{"hidden_size": 256, "intermediate_size": 704, "norm_eps": 1e-05, "positions": "rope", "rope_theta": 500000.0, "attn_scale": 0.0884, "tie_word_embeddings": false, "init_std_o": 0.0464, "learning_rate": 0.00915, "lr_mult_o": 0.676, "train_tokens": 209600000}
MLP neurons of a small language model. Each row is named by its layer, matrix (gate and up: input weights) and neuron, and shows model dimensions 0-255. Each number is 128 + 32 x the weight over its row's rms, rounded and kept within 0 to 255. Numbers have three digits each. A neuron's up and down rows have the sign that makes its largest values positive.
Before each neuron's rows, "fires in" lists the words (lower case) most often at its 100 highest values on Wikipedia text that the model never trained on.

fires in: "in", "following", "after", "federal", "during"
L8.gate595:098104134155131123160092129101108116145143151125148116156081102178090201153175121109145159065108137155097147161119093041121098146109133138134106117069114107164179118117099210187125161134165137152099129137107150135115088102121116103152036165143129083154086044118088139141101082159155152112111160132046109175102150121111185131090054099114085132098114096135129136138116118105153102091159199123166166143065104070121182195127132114129118147124103122114142167212117141140092180154079134130126129111132103134085139090104172127134171094151166126054133146105114172176161175137104145112152079138198129192116175144063078122153113130164177067120166157143125117174109079110157147144126119083134143138156149147111204154113151140120135098153167085094127145133104088128127126127150091
L8.up595:119160206154145135108156136130127130151162103176136114146062067119076113140115090133149178154110124078125096140172081145132110133079156133121072081132074058144128149122104107127168152146105127142176112111157063151165179109166129146128124094113118049102174149147106133157129064082164123112129165161111160166118106090143156144095119117144163145110106122130119193076122152147184069144129088108154126130131163118098130110157131148034128142118100088138112161204117138161167102083118126137146160190139079175139152102144116117076065106173148147118164141084105219082136127108192082169138111159172106139132155127141179108128119139110115143080132100167118122070148123145143164132119178114185150068093078096120077155133147131091134121158112066050157131160148154174138155162193093

fires in: "have", "has", "had", "department", "organization", "having"
L3.gate536:146077089100081074098115150103108114142085066085128110083138116124142115168089201143175118106101184123051119137138108106186151077168063132151112132075108135080130125139136093190086122103128131138134120128138173089160079169171152136182086137175137137118097171222178097093100116152157159136152160156096176136168133125132125161160099163138092131131090122162157159086031081100166095046163114142126133113148186106086113141118115121147101108140072138162142110131146139098129122082090072112136169125145142154126138161115157104127129079097095169106098136165152098115135112142198122125123152068146186131085128143128151152121153076155116103173108173108113114164127137107083123103115158210127130118077122143137097169145108194102184107126134129185154111127178128097098156095177190
L3.up536:105138120126141081145104163073127080117104106124177119089102150111140100121170194094097135146180147070174123102143081087135078147106130142112090098123149145113151096127111138138138167144105181180158152131169193113147147170094081134147175155124086132177120112116122134127166188106130041083168101122107143133089113071158145136150036148167134143123133125132142118121144109097146154076119150150147146139112067152118078159121108160170169152136129169209079159103161145127146130163149070121117108128191116108104177125132148135120042128118084130185127152094131115171173151161209115122062136142182126162108163123095167100079097177119105103136169183123136125122146106192163151096129087062099082127117083084125138097125119157116111074097120115135130069179199153105088075175142128

fires in: "votes", "place", "date", "police", "platycerium", "love"
L3.gate250:173146106081080110158077104095143156102118148126138121107098075214138120177131164171146177121168137121132131114103175133132142119144079115146172119085095137144073150176111119153170169143073135158110155108119108143135145105104161097090194147146098104122192147129135094151117063165162070133217095172158170123129153082171093097112154098181115144094147150145102066136134146135129133087089116143111125143065149092162116070194163126150151163172116154112109104131097130094078155177103153159157135145135136141075149074201133130139096106086100140112154168136105120102159157130105067163054164147170123112123107114145108158151136157103053136105088089129104097148133147200090132108147145176166144087146205168070119058146145133181087113091154155085096086128149123122101125095162111
L3.up250:129152136101073099149137113109176106112108122149108129161080117182102119146119142152140176169139175126142154119096169124165147156114137099161155069134092168152134123166085080132162123124077072128102146099100118146128107080142160127125168179132136101116135158068100104153117092118110075127170062192116133098167103060180158122125161134151080074109150145148056112086130153156110085156138162198168098122063153111132086178173141104167131153214112130122096160088120116129142113173127133145126124155054166174111151085175161132117154130109109120119156172125102165118146079155122136173057115134143121145146105093144058147228144080100058131102158084129130146107085110172104139132120144182131146137147132162037155106185148153147100128103122147089073061206135139126129142120139136

fires in: "s", "the", "a", "his", "they"
L7.gate207:093098110130083170123145144111159094133112117077074165102163072143133151136116154039100171194070103164122122151179075142137121140104087070135103154148180135122143136120117085119116133205087055112103147138161171172139110097155144155103147127122150096173091179105109130164177137138120138099103109133104146110158124228129124077131105131190129124144194164155113133115067147076081137107126143121130087114162158092124137144076132173160129136085102137138087136107129110154137111136078112126153100173124094127151132115135149103161149133117050154135187099137051122155192066120085132101168114126087114102133122170113189104134177154097108150141103077135088116152133158164148161100117099084122108172140122060143075090112119094090082146112101163069088093062133190134074118173147155
L7.up207:120097094126123174116149147132126154131108073123086069088102142106125117161150127062133117141144092130088093126153129192127111119145125143122145126125132098111173172087113097142149133146117091113095148133121127157140148124143137172176141124134136145134137121107089142157208168056131096139146172117148174116133173147157109120058060127184161149213098211119141077176128130132171128164113110155121143118164112131134154143086160192087120080140149090134153154063175150131121142195114141180132108157148089168158134190074127184184121163163110161144197045070123114051133118100063140167108116176127103151171142128123140129125128142181169087115132146090130142202113106134125202076127102141153091151172129177144063147077145095149089132192103144104113115135106141153089111098072153

fires in: "career", "professor", "state", "professional", "union"
L3.gate242:166113135113084078105131107078121084089113115105156192209165144125139080160083152143110088138150126118112160145107191183149095117127158080153115146120044106124070124114127156104156173119146110122131074181168084170206116130079094128094100090123145146113188152109113140092093166140101062159088124104091145147151065104135175119086139096173156090102157144092081104088166155099100134161099156133099125120150142097131067138144152111164113145098125168152123118108114098128182100151141119140050136124110132085115160173136148176184149168083110133124115179150118111057102110117088114145141079135130115191128082105104215082150122091143098105140149110109081067199064122084126152144104136119135140096120190157130128075135189120105092149100077109152135137169157097153151135128130075
L3.up242:112155162133126124171065147082137141140134111094082117147173150127157113219124070080175104051149171084116113116111139157157096097140133127141136112093151159145171160107153136120117056137105155160092152135047084084088124121084155160123140121095143164101099097159098134109156184171165128108119093146120132087058150115088096157056128126121093158106114103177156134176144154140137142106098117127145125135128107152127145149136122097139077091128206129132133147099115127097120147155094173144172114125147084115078066110138153096158152095092166143175044144182148155126116182151122160143107109122143153133119101193200138113141122130116117140175195147088141141215158118140121152144090165191135185064069131163083090086133112135112082041096179165102127151099114144146126078135105147

fires in: "state", "village", "population", "history", "area", "areas"
L3.gate308:108105106134080147151071054144133096128161097145086158194095154161102159131100116066089100090160089135084143084137139158185092111147138154118120092164113199133049114115131143158114140129162100150107139166155120063124180112169123151132150154202113090130079075126094085146108102100154139149089095095191103093087146148079112179073154136121122189117087145107165179083093103106165161060162164126117105132133106132147160134161129095119168151121121142099097146138095150197107124126169137083137136112132126171120112135083115183084106129108124145076106125217068168140077151131138103135101141106134173058125107152133136140105105132127085131146160182151038087107129138129194145156196146161115093126142161181138146163131145167136075166109167111079154108153180104128109097125140103
L3.up308:119111166134065139136075085137132136133136108120146131126171075117255135143150120121166160155157118159192094128112140136139052145139048126119147115154159171143113110088129099113093120133135146115118116171182107133109125123136103130118180118141117124147132179115137140112158122125127142192108088136137083197112069107116152161057103126183070152104102143113090181117071034129136105108142161122160096065171118099114116101120107159086179182137131161158091162152127140138129133068072158079102152086110098167131079133137126192073124128151099152098146145121135136095101210169138093146123091105113159178129120128106116121104087177130175107082090080112157080162124144118109093204141155101167111133066120122103095098113111143167109120122191110144135139124124162096056102100071098

fires in: "during", "until", "michigan", "channel"
L3.gate261:154110148165083052118166136108084167132026107165103122126068127162162121129166166153132142171123127114160128137116098103160211110156163154103127139039159082080078129100160153077129140108174107150150078146132158100111132118176073139146129113104131170128151134114142090182132120165117139121134136163120141145112113124103129122078098124099144098160112132083163142099131173179126117155128140097179155139126085136102208086171205102124129170150149086145129128144124134138085151135065144124096102172156158130131159068133106112129162092098148079148127115175105106151085127155108146164167081154117150142157126095132086139082173122082151127127071108112187106151116146116115173090161130110171087144170082103106134175094109092141025112147098090102081111100117194131120115084039197
L3.up261:164180088103120156092107133104136161160168116080194139103193168167107123103107099166191115118156190177122126157094141166128095150066083142142086105145101125163157145113119092109118083138117081104066144099084087161110088117147139144100102137128073153103057108075167134037082080151128124082118090139188146076090121144126131128174085121092133174086161188158106145139118081187081111140109107078147139131074151094165165161153080123115150111142074153117093191064101076124117133104087160159098153174162085121165165145073101117091113126158096163112078111111086149110150133153153119155138151105137089126114148091109104099108096131160170188181098156126086124098134191081086093126135152116141159075133180147163151145161154122127090157098122102162128160148157159097151135103123104

fires in: "an", "most"
L4.gate62:167122165178182136127103124185086153088053104120095158101126140107103141142140095141108146156147127160100142109190119093118093139133093119150128110189093111128117093130180162140132092152153120154106192165203174131127141112094143128138133109202141141129073110134104125198128060125079151075050104101113056121089075097104189103101114127138158119084148154148112044160124093140136134161104146096164090122190197133116111169103120145163106147141138117144134138172130172176109140119165128158077105115115129187150148118087100144109131108138138146152131170150133073178163146118099139169136141095099164143149164126086146104139087164176116121078078181134139150198155143095206077164066182132118092139135136139168133137116058136119135072087152138096085130111128101160177100144181079
L4.up62:104113145145135128197117093140097160122112139119112187112129133106157147164151140119087174182134108104107133108162188115123145132085132088116142145064156066157092152088071155145102079136155143188116145108101113137087200116119155144115150120091116115105059155152092077176106118139096208097136121093163161124102123135116222037125135109096151111159164110121141145167122121113124145106131151127140166165164150088097158157156151103155124163132059144190132149140158112089137090167147150154115139149155168150158159140131116122125080149108195161101139086214145118179152123145159097071143167192159105104080145083108085162193036163138149108100106087126138169124116110073101152131116163093176133159141110158089073074155149102133150061113155124171180122140191130105159125112112109

fires in: "to", "would", "can", "will", "must", "could"
L8.gate31:109109122053115157126120079090115099122117097154110216141082075127151154143100133101144204104164099115187146183128075113125071140161079079172078144082191129123168162141120082149107145173110121127173111163132114129127132199148089136103142125116102074114108157108096160158116102097109063137117122103159096065135118180157181100178143147061115131125110088123091156108160092106132116172148123123115085104119126131165177128132136107151179134125118167157103096121087111192156137089091101102070083172112170146169137157094072117196236147147090149068134091082159130099200140128134161153108121096182067106181098123141108126106139134139127143089134167141134100101134153157173099122125105126122141118129131121182143105149120135144073108094168091153139090172145105107049106133099139
L8.up31:125131095104165105119107203103141179140096142153145115151107112111145106129113148140117131142086192119069173139151157096153077134106090130130124163101169165137134118100144120104112160132125140157083118126163159097153113105161100137149100144157170138115182215060130097104107129123087134095132181161052067158172181170180135110141120115162126103128091113156159098111084115115111094116169088118154132124154131035139133147206122149152102105087166106094096140113127125160114172132090108206104178085123129157079139165159140115149140109190096146077106150236162168122084131159072151146087173172088156106095133094065104110156055135134126094176162133135159079127168133137153146161134114139197120110112138140168128093129070116123078150076103112181191144125129125124131105106147199

fires in: "a", "living"
L7.gate321:148143149105099170101182122170110058135169109146132118104099092115112087039051135147106186131092100074138134149134114169141132095119115115161124116118141099130133156160170126117126100182121101158102124093119165093142132148095090164144110083167157105150149107097106154160027146165156081138129103135083154168144164110175109128126099150146109133153164150185185109117122193169077123164139112100147127121203106116148113142089126123132114149066121083204181119132114196089189148115133092105146074138117140111108130160131144141129104129125161144120170093117181099167192096127092126163104144143095129127079173112064164145152154070119176075104117208178079183166104114145137083148137091108153128133121098112148117220155162141133082144117152112126132083122091158156179152133206143
L7.up321:094093136162063178110063069156105144099137134118127136125135186175122093114127100121100159109127065124223096185147093175116132108050080192137125097127124116156136083115207142087105158183139069146129104147078110093176174207153089144144088155117128179087126137109136139099074146182088116127118136097118106120114109120151118130068115174116065136183172141140123164152125170147070140239164142098131157103155131084141106122113138177140111117094137161152149129137147154093137154084088075090119119104142130173142141189077129160133096113184161147152091086080105116139145083137074132121112121139119129159058162195131166123103110103119090130080134177138073133121094123194121110133127074099116159153151145123118126142092103125147125077138136131072145135104129128094104102126130168

fires in: "both", "2", "latter", "all", "different", "sainte"
L3.gate163:116119126129107078107165091114096066109114101099081117041099153145128147152151067165093118159074096112116164125141172118147185154081140166179150120182142170166179128084111095127161121136103135160111141111121125107119153071169087162122110087086125077147105130154169110131078161169102180189110125115144127130131143179115196091109144109127186178109056154097114156121118081161126174210149155117109127156111166184137130140099161166126065156105118131154168180098098158171108114150179125176161063120102151113144149181097111130088167143068081142110134080100147104134127072136125156131145084082082170174126111104113098116178126116086118111136150130172148125109112125087128120140163119111177063097133137145165100147176124053126118079157144098117136085160155162156204121143188094
L3.up163:168119068124115065097106124137126087142135139108104127084086164106065136165162115160083125117099119103140129130106147107120169175112142117147132094172178124153216096146084131094129103166092120162114138103141147130102162095189091104128124140108176117200122135107169136143103205156108118171129177110171094122154115119135136103126139099125143175089076127100096149124102071160094173225149128145080114135108116182140078100126134118124092189137141140182168139068067146205102083137135070161133121167155142110122121135083097123083171087109118134100171085110139133158131072131140157147160080053139097163142159114092139137116150126064093153147137087164105125054116129088219121134153138140144070089116140113125102095215147089111116067146147124095081138148126115145118118170187106

fires in: "first", "third", "latter"
L3.gate59:120114140166097151090124126089125119163110112131072124179118173114171100221125123081079105126099096136127073085126175072109111119122122181169167199124098104108073100142080107119155096149082177153109156084103161106123102071099184131125118067132152083112088199118126103150145103086104185093133073138095151113173129137152081094125096183123113136140132125127151121091103131156127142110132102079181111101123098155173130133177143163123130056142097123108151146192151176107057142082160085129123112113105079096122102095103116093178199078085101144120121123128116122135094112138098179161104168114106089108154098206138103100104130161161110119149124159180074132185138111114061139169147089147101082102120104051171149145176068129118113118161124132118119140164107125172082121077107158
L3.up59:129096122176135089170125057146151133119120133132092130110142109127120117099152133161139148159093164100134139153135069125120149105140146134128195119153156155171131117110183145124177120099141112114083146125174148089098074099116077078042164156070082169185130125083100116142169120144170118133137158173175122118164125093145137118113112107107129157133094113117092166141176104107144117163209131129131093066100092139095159154120132136122105108103144138153145149105128200160126121146136130145163078138174158156131142161152138182136143114141202106165225086134136123182141114115134195099167082187141141171117189112125130104109135190171210121107166091100126131077118155172098193123079165060157075125156163151132147147138177111146103103113111106119129148155075157172173106227064160

fires in: "house", "river", "houses", "home", "household", "courthouse"
L4.gate204:125099150088162124122195169101145099141122154148068159117109161150103086130183107096126096085092204130139068152129135132104139114109120157120079130120139144110117132166131108083119110145098116098187164139184151158160073153134118149125118097149120100122139190188146119142098145111164084126070142150126133138124144214185108096126133111137092143119064149101138068120159165083145133113139116183125076074150042115142170100143135113142119137073151134135174109180124142120143131132161096124108056076178100122098184139110168201132158153119217179128111111168154092159098125171060117115087151079090157118115094184161130093105103120115127091132162165185114135083145108095112169140081114130092131160140125163100165137067161146105174142121128161098169141182058103126079082151068157
L4.up204:114118171137093123082168141147130131109083088068115174165136167135166141118155156147144119129155160207145122134176159095145153156100139140135106092087120121132081074105087159120115146107133139129114124200159111149154142175123224199150175101112158172183131134142093119158131105108085134121177188101126061165150099133161114114167124142152139151100089122113132087104143162139140075173110128141152165125177137152146187118114124111144116175062219100157159133157108165087092104159140116197159090072162079130103141086107121096125120114136178175125155101158066161185111161197105116149143112079159135127128121165124149111118103165088126097183151172124119076097100149084112102135102175133103124128133122023150090143133150108083175138110120175060156124095090083113153153166083100

fires in: "can", "could", "did", "may", "cannot", "does"
L3.gate550:136150138092107139126134117121109107101152136117115132132119092106122066138114165188135102160172146105074116112109123195129131135149089111116130101171167130124110094101158098167134126148127149112138142121087079097076053141092132083155094061098134145202157161147151111098054133100041100137169173078160138120117098148131151112069147064069117164118187102120068157202139116151108167126137112096135103134140134111151117148136108152151156121164156136111117136100116159115129093099094107122164090121140158122172227182153190109110162092112123135125128076085082141126093084133096155134110098157097083091112090153134134161095179054117119108079106199125127098149104186151138072165140135139121093158152063094165152147160097109131169179151055148143110193197186144168160135104100139
L3.up550:172154108122094091130134149069118092137124101104150131148112101124136092119095199118134114157165123102156147113156117189127184169150054094113121121177115139145102075067129106148152095151132162147154156115113108088061073124073096139118112116106097132176115150138156074089119114176063112103161116070132145119133106146063126119109121122077137111117123057140069096159100096167110104131124094100134062143165114102111108115140093213172087124159146147187160131092173167089157099121097140146086144102141164142131172160137178085145134108124129108100086093114100126194166117113110133139146156129050119093135093181108134138095155046171164110115066149116135114164148148168189061113127107157153108174172119103169168094132047125169104122167074144160097164179174190123132125133095136

fires in: "before", "though", "his", "year", "but", "although"
L4.gate485:148168123093120119140129171106120096095071127101132122219128186088092121114175151186092118093087162081115117087151151140098177082102120091135152103091107086125091075148136146185165173173150101129133057105167127095076134141206068097121142109137084131128173152195141163130033173074145166097141092106143146169156112070125144083123089122097122128108111095182143118132120092154078180076105142092113129125165134154111157151096120151111139131140115122082148134148056106110136138104146133157147110162140166114148158042101102142148102163105142148157143157055153149137146114126077224141103088133166168123125168113050121097083139127116155141137092133128153158168134108153076130080093147122160116120113100095121108148198162155116134120161139181130125104148109079181097161112143171
L4.up485:120159099117125127139110175136117121095109114144127156146142092073141143129141177197110098131065143069202127163151116130166107120195146070162152120129114042123113148114136163160179134140094075118128109048132095101089104104172068097124149123125064194101150182149130126150102111140130095138130030130129164145163096160133136139141158097132164127133134176178138180141113061169105167138154182141104132119173043138145088067141166111128154100108125103104123167084076113097132143089142117103131094059113152124133176121120140107113075133115132104114153152170168144136131100138063154108083110107131138055147158099125125064119183174073147069133118130095166129108135174153070093110137170085136124078133135077143184192156140108149139170161087186122155110097149146098116148108135144

fires in: "that", "although", "though", "experienced"
L7.gate275:115113140102079127147128190155134174099105146098148129137132178082128152167102150120101190108141135102146138129087134208153120128139095117175159138111097112134180129077122150110095129120123141162173083148107148102152112183145147120134111180162180163123166191131061118109134120129107140049110130115146142126088080135152176064091074106133185208152146108179146141223164128122155144095090158107178115135118109007146171070136121170161122135159160182191072104111051154106135140114154112153175134094075148153113133172134174136091179115142106180120128133076108158177145140092090112114093080152054133150142121118152121118123160136105142114148159101128143183093129129124149098095114132118165106111115118170132132122099044162090120112153111139136192090146091130121129174099169134
L7.up275:090116137066135091200128225133070114125117145102185113091125173094165120082083126128108143161119168120095145146109174112117116165138154163121122102141122126158156121208146135107073133116152128109142151067080132172145169115140108101090155152136140121152117162090121096128141118103170133068086148163043173163178099103096188064107096104121129128062128141110082146137101128073167159149107093103127127120153109185150123129097094110176138120075112109193101139190073122100155119088112126100123186096141122178105146165164099167086088123121099112101155135105143134071091097093107117144100080100134133174119155117121149112110156162179120154083134095156093152085150164124129090097157194116126149146050093122109076144156161076129062154096140120158125162152119164211128184138174119

fires in: "her", "his"
L4.gate320:099139156144142107172099093106154141136120091117117184135089121176140096123098159079048189128091082167073135108149113142146146141182094085137144075097116109114139135149162134136116127199092152073139089114170166116136174170107140135111104134174073067175128110145127117176113191116135183141156154145169059136056089162109119080142128097095135158147088149158146168115088118111202089085088161147108177120144120114090137133124116139100079099175155128124139087120135083118139136130168110046113140104175101141156108123047121148149038141165081089119093161111129098150137122117081089146093152136115113148088097182117138136167131128116175095161112094133146104200145060113096130179105103158106156116162129172059105156143116136165154099083135094074105162074178115107114116077126125
L4.up320:093112155149146091170052109128107202130124085112124158109059125190184124165127134098064200151121047166088116129173132150151146156219081133175136063130107128144135120110126137089110140153149122088133119101161145101122147175133136109136138123170094101184127118096144138149149159127107130085165149130196094179084117146122063090115114129126165154156118134143127182178068135155182133108143138151123154105132129158106122178166109140121119127165117138126167106128114118098148130167191100078069124095181080158143127108084133136131066115118121068138068164082136095145115097102085087120082132118131148117110152191145112094144128134140190057151068086114135136212152086150138159158129135180113129087171083120108075092140099116127151145113184086091114146047103126117099141107173117

fires in: "during", "in", "2010", "as", "following", "before"
L4.gate160:126156133102146117118107180092092115103114162107128190114131113106159153137212078133155129091088130072157122167125077125143150118145148159121116158046127046092142210170103152129137120134149103112075128115096157111147109112139093129180088095048101131116120118133143175150149143094092110090097193132126090148044200120084105154138103157141154114166141104172166125173140099084083136130175130047138171131144131096150161172123135132079184144127091051172123096154077155131138147101111112132120112089168142124082097109124112183211135136149098126133133160123145149066131160140122067170169142178139191076105108161109114093092121084121094178155117196127108128142129146100080130113118075158129167116143121160107125139132157134146106085115099061142096091124135156096136101124048137
L4.up160:147124148066149099099094195056086096077104148127133181098136075109153159141180142162122138147050149107176166140112119121166139118154135153153121112077143048113129176169063130137115115158118121117066122189157171079108157124159093088145133133104125119091138127129135156161175125155110152102134208105121115192033181122125124111157115118126122137116171123155120139191108072125109155112215114086103129157148081084137131100124125090109156117137094067166092152170140096122153151089086107113063067133098093170121086083121092183153146099131080123106149120147144106112140147146160070141124153125134117104113102113133093079070126096161109194141075135092123134175109127100141129141141104136175174103158077151108105157134160155132120146147087036137124118150169164105179134116065138

fires in: "a", "an", "check", "serving"
L7.gate507:117133146164109137163110105143122127078118112103126155115118170129180088099168161083091169148154140130203162180172145114174088108115145153112108106089151117167156163104220124089093082121072070134105082095147104167063138115148150170165069131126082166137145148117106127136123122047165170117106090137138150096105172088110108122101139144077142114148163155134113165182149129113134112146109074143151140153094092152087117164136118138166117089125131164144107095164131130102140154095179063139144097104091019119165074178120153161105065089153163184092108112158104112118155138106139093120157119134125141150169150145126126136127125070124087051121098169147142156163124161225150100054140118072095112126167182154113114167101156095153134113154166140150136069126044117108128132161154159
L7.up507:130135114150145113175145164083161164074121155137134121149161157131151098132162090133129105051108153127162171159183157210090151123123151051125070081083099176112117144102119135164101109140142152172123119107156166149180164166117104144146124135147090158160129099139115080100130118136125112050123087105089101121162126121134129124153143161136133144058127089158126131107133144133146100123199097161147170163143110128106158178133128150084084120118107198111150104146102094092186111151193144092154185153122167195184127160156141129157061121164129094173154093132131156077122090158137091145138129089130156129147192086102128050133157122193175103116158152149197179175107119114179160123125143080138108134120179145076068129079073153123093145084084132208140117128158123172166094178114138

fires in: "can", "will", "may", "could", "would", "cannot"
L3.gate25:169135135124184125062106085084107124093068138169093149112148130163074149140062161097154114109069144142108132104163128166142174145101094129140178143122098119102147091102132134126132154118134125140120149136139153126067168159140114146133104125133144099132058116085149076112106128107152087141110078096105070064167026088065172123144136120077169136136189156104139157105135080172151108140152163075200129166117111120131138113135137135139148171149046129113124178124162157074118117155117121086133111154101167154199188173146123148062107085165125100106117114147098119120188102072152128103139174199067124058149078128113160170090094141139118143144153138117100098121140132149173126136102128127155114129117137154188149108231107108119149130111147169165146143180148181066082102115124166
L3.up25:124159135078131094096111133139150121162079122120042134142105100110106084147111159097179186176046115136138199114143135129083144132110085113119097071172166098128138052162146160129136157162180165124083157150140068096098175119079094120148144136136114097081133089104192084094102108142119150192134173115113111098129092129121161115123132135112085085112162092159099109170130167125089107131211120123170136140110127086099082171110144141131113192172162148211128130049134172142066071169146081133064104144165140127207126116151117107124070083129118084133128095123159116140150076108081173136122154156107154179126109144087133077134095117176158125132150122088145082152128155153121147152080134124165139129152140154149173127156079112099122123113092151180084147176124094104161156169095166

fires in: "she", "her", "according", "died"
L8.gate186:083137129103186128133123117119080138055089114124117029148112104200168131110152132152151114187057095107058104137125104122077157090138149094114139159197171159116100134142144112097077137125134144160121088134180171147168193160156122088135088143105096102106060128111077219100132121116075143128131129159177155126140079080138121078072066158129153098139116107114122124083103169076125153066080168118180147116111124165094122162119081171155163134132146093159096165110154099102108102150120123112137159166088108178161143073189083122154125141129138151120105096085120182111126123096163161125040125092091167155149177182187118139121144157175087110125108133104117114175123082113146083099121119095137150132135081155117112106139143106157168124070099117118124138162137128125137111141049105
L8.up186:101132103111156150125151130093125107092096105151139100151168148178204110156182157113083101168082059122123149098069126117123128133162123098157120078162189141144085082144129113092099122102155105111102167101203159080097178179148179096198108168113158144095077100037061165133104133142066168106166170192179079127125123141066100116149140143153121135170126129148103180114103178073087122123067165161121152133145146121128157133124169163168103144213121091147093163096182105132143104141083136112121147160090147102115120117107141121120100165123098139155142114088149103166117130112156124057123100154102127195104193150136120091134139104140121074090124091095139145187124069156128118143120120115160161150091102098094099104107124105071192112140130086111118055118120153158185137127101149

fires in: "s", "his", "their", "its", "your"
L4.gate629:098094126118121138077060120083164083067060095160083142154135074152141216122156065092114137076173133096092113127121152086085115130112107109142172098094172144156099182109099103178125100211114132118126128178106088171115143099130129164112101092127066160126110201119166150190030099082086155128110092110127086157161106140104108089151134102133097112147138134136129129162110140103151152098148127116153123131111097131125145159129135167161122133192115094078114105126149119109085180166151120138128153092192132114086139075128115172148112111153220144152175107151127146106102103145051097116115123128161176072204095126099154165132192109123165147132170109146145123173091150127080135132089142092177169153111170137070090128115127156162068107103120152125119121155130173178142116157091111
L4.up629:084044199057148149121175125079116190141085097125173136121079104124123121128160091054079093123141075145080095152108130119121115131156162118092149116131134152134064100084083135084112157116165150136128116093144128092161110150141152159132115191081108101140094136124069132092169164094103144120094128198187137219151105159133058101122112120115121080143126128146125166100127129095134209134141096141122139114206137125147137065218157118117140174093085104093155152116123144112101127051154110120085145136126109118100107102115155132079123100136115157180118152082171159123174091149145134082184164119111173206162081068086156190148128126126126115124129160144150126143133146141141138132159172135147092166124108147138105125139121111123122133184147129128126173073135109114106199094213136

fires in: "was", "had", "did", "has"
L7.gate136:080167115102157157129081104157156162225070091116103170114123124115180096077132149092098093128097108123114179093113199092144119160143156144173091103138165091086113123113151086113108117114082040160149104157138124149111197140127170189125101123184123160125080166123169132105119147113098135126135100139105092093133150093127111128179141090104084152123036170146123076095175108127113084067152130124094106171106121098121121164112150135154121077173135099125094068157118039136092094150083114137134145110138129083138158133106110149135139168125137130107139151127161147193122046201123138145113151099124155135129115095154141196125140124092217129076137183143169142174101146105061121139135153155072167084109138156097145118165105133070175154068160127160088143140149118152111133121108162
L7.up136:106127160114115139072100088182172135139147077140077103129159137130133150078068178141072099119127116153078097099089089116106110186164118138099084113122162033124130121146106148124144102139093113144163111112123099109146147082176105110110145103138095117153104094177137100061149177107086134167159184113139190115097230097162168161168142153056127109105167115138184108174181117104222147107191114154098115159159092112165150106065113133121122108099111180150123131113099105142121185111154143107106105129128113195113127116081148122155122105096075132128179088144098170185125156098180156118125179142133130132173129147078124137121145137143138130098145142218182154151113080145090133096174074172150114105141164167154108180123081109125120111167159122169109137100116142084163067132118122

fires in: "a", "the", "often", "only"
L7.gate53:111124167174056120157157106135163114097173137087069103122078081176147123159148122134128196114125121139166073100114194127133097105125118134102167088063099107157133138146154122153115134170151170123156108120166116171100099147113097151195062131130076136089136147175167130066126177196175155116110068137104104145115158109097104149070104097148146188060192145140142224127150109171116145111120102115177118115080110102162140138121108122082135115143155151151119130090077153112110025134111145163119132135131146079105137135102154091148133153134114119112181122148162098103144108153151123143127136119107075065058108146136185153142091142151116134145135189139117164097115124132118108177099112118105118075086190143099180096149081061144105062119141097120139132156108038094150116162131179
L7.up53:154096146149104163149124145073131091073158131092068126142129109123139094096150104049068156117124110152153154081109169100138108181140150067167119103127152128087142157078102120192105153133139138114144153148064094151161162151162162091129168183138138148110069135143132087086154175171212164084156078124110153098164087122122146116142079104213154163136160123077094149173117116165106107068171103143140112137132070167127135121104123113175146082135125135125176151039122124074070157151056171114073157132126136103124103149142144093187126140114110187176127079100116127155157127154110177171120184073137137152111154166148162111115092144144143162143116066121096142098106178183147135123079082137078115126124101167074121075071106138128115072125107130124165105069135126108120149155131116

fires in: "after", "during", "before", "until", "when"
L4.gate482:095163121131174101125126128139116103152154179141171134128145166123133141123126101110112129138070138095057126112108111158168086117096207106120124045108142105094159145100165136134091188194107052090081130113094159131097177165124165124157073086113181147112167128111098127117070103209177069106167114167117122094114138131148116230116108151103150155140148158135159123169134169159055154139142128171103121179138099144081131100148130140130131124119088147146122098140130133121138149174133130088147116154132155085100145109063089097068148137175128076095189121122044089089148083153108169148202082075161165144116164086140157107162205122142107138173108166101071122142111137149085161143141124128085119092127123145073124137154147147159108120099150078063125155109118126167137188094156113
L4.up482:151186099161158085153131119146087124116158167109138141121114109167163165104128102095071135111122130169098187100159145107154089087162159100073131095067121086154149114093187136134082142165171083075110095174085149121077106224120126101075101079103117144141096075120135134106104136182163094113157157157083105108101119136139153188110099147066096174140164087150138126155126120194061151149119170150110179120130089149092138080110115148100141128128132137133122133138108066095086101134102158117151173104183150049186146038092051110114132139141149074121131096079084120071147142155143116124136102058150116212106119071097171116142153133092084158195105088112130121135125092117140107102170128088166118105118098131089101128132181119105138144135113096095139092117158101141134175104150149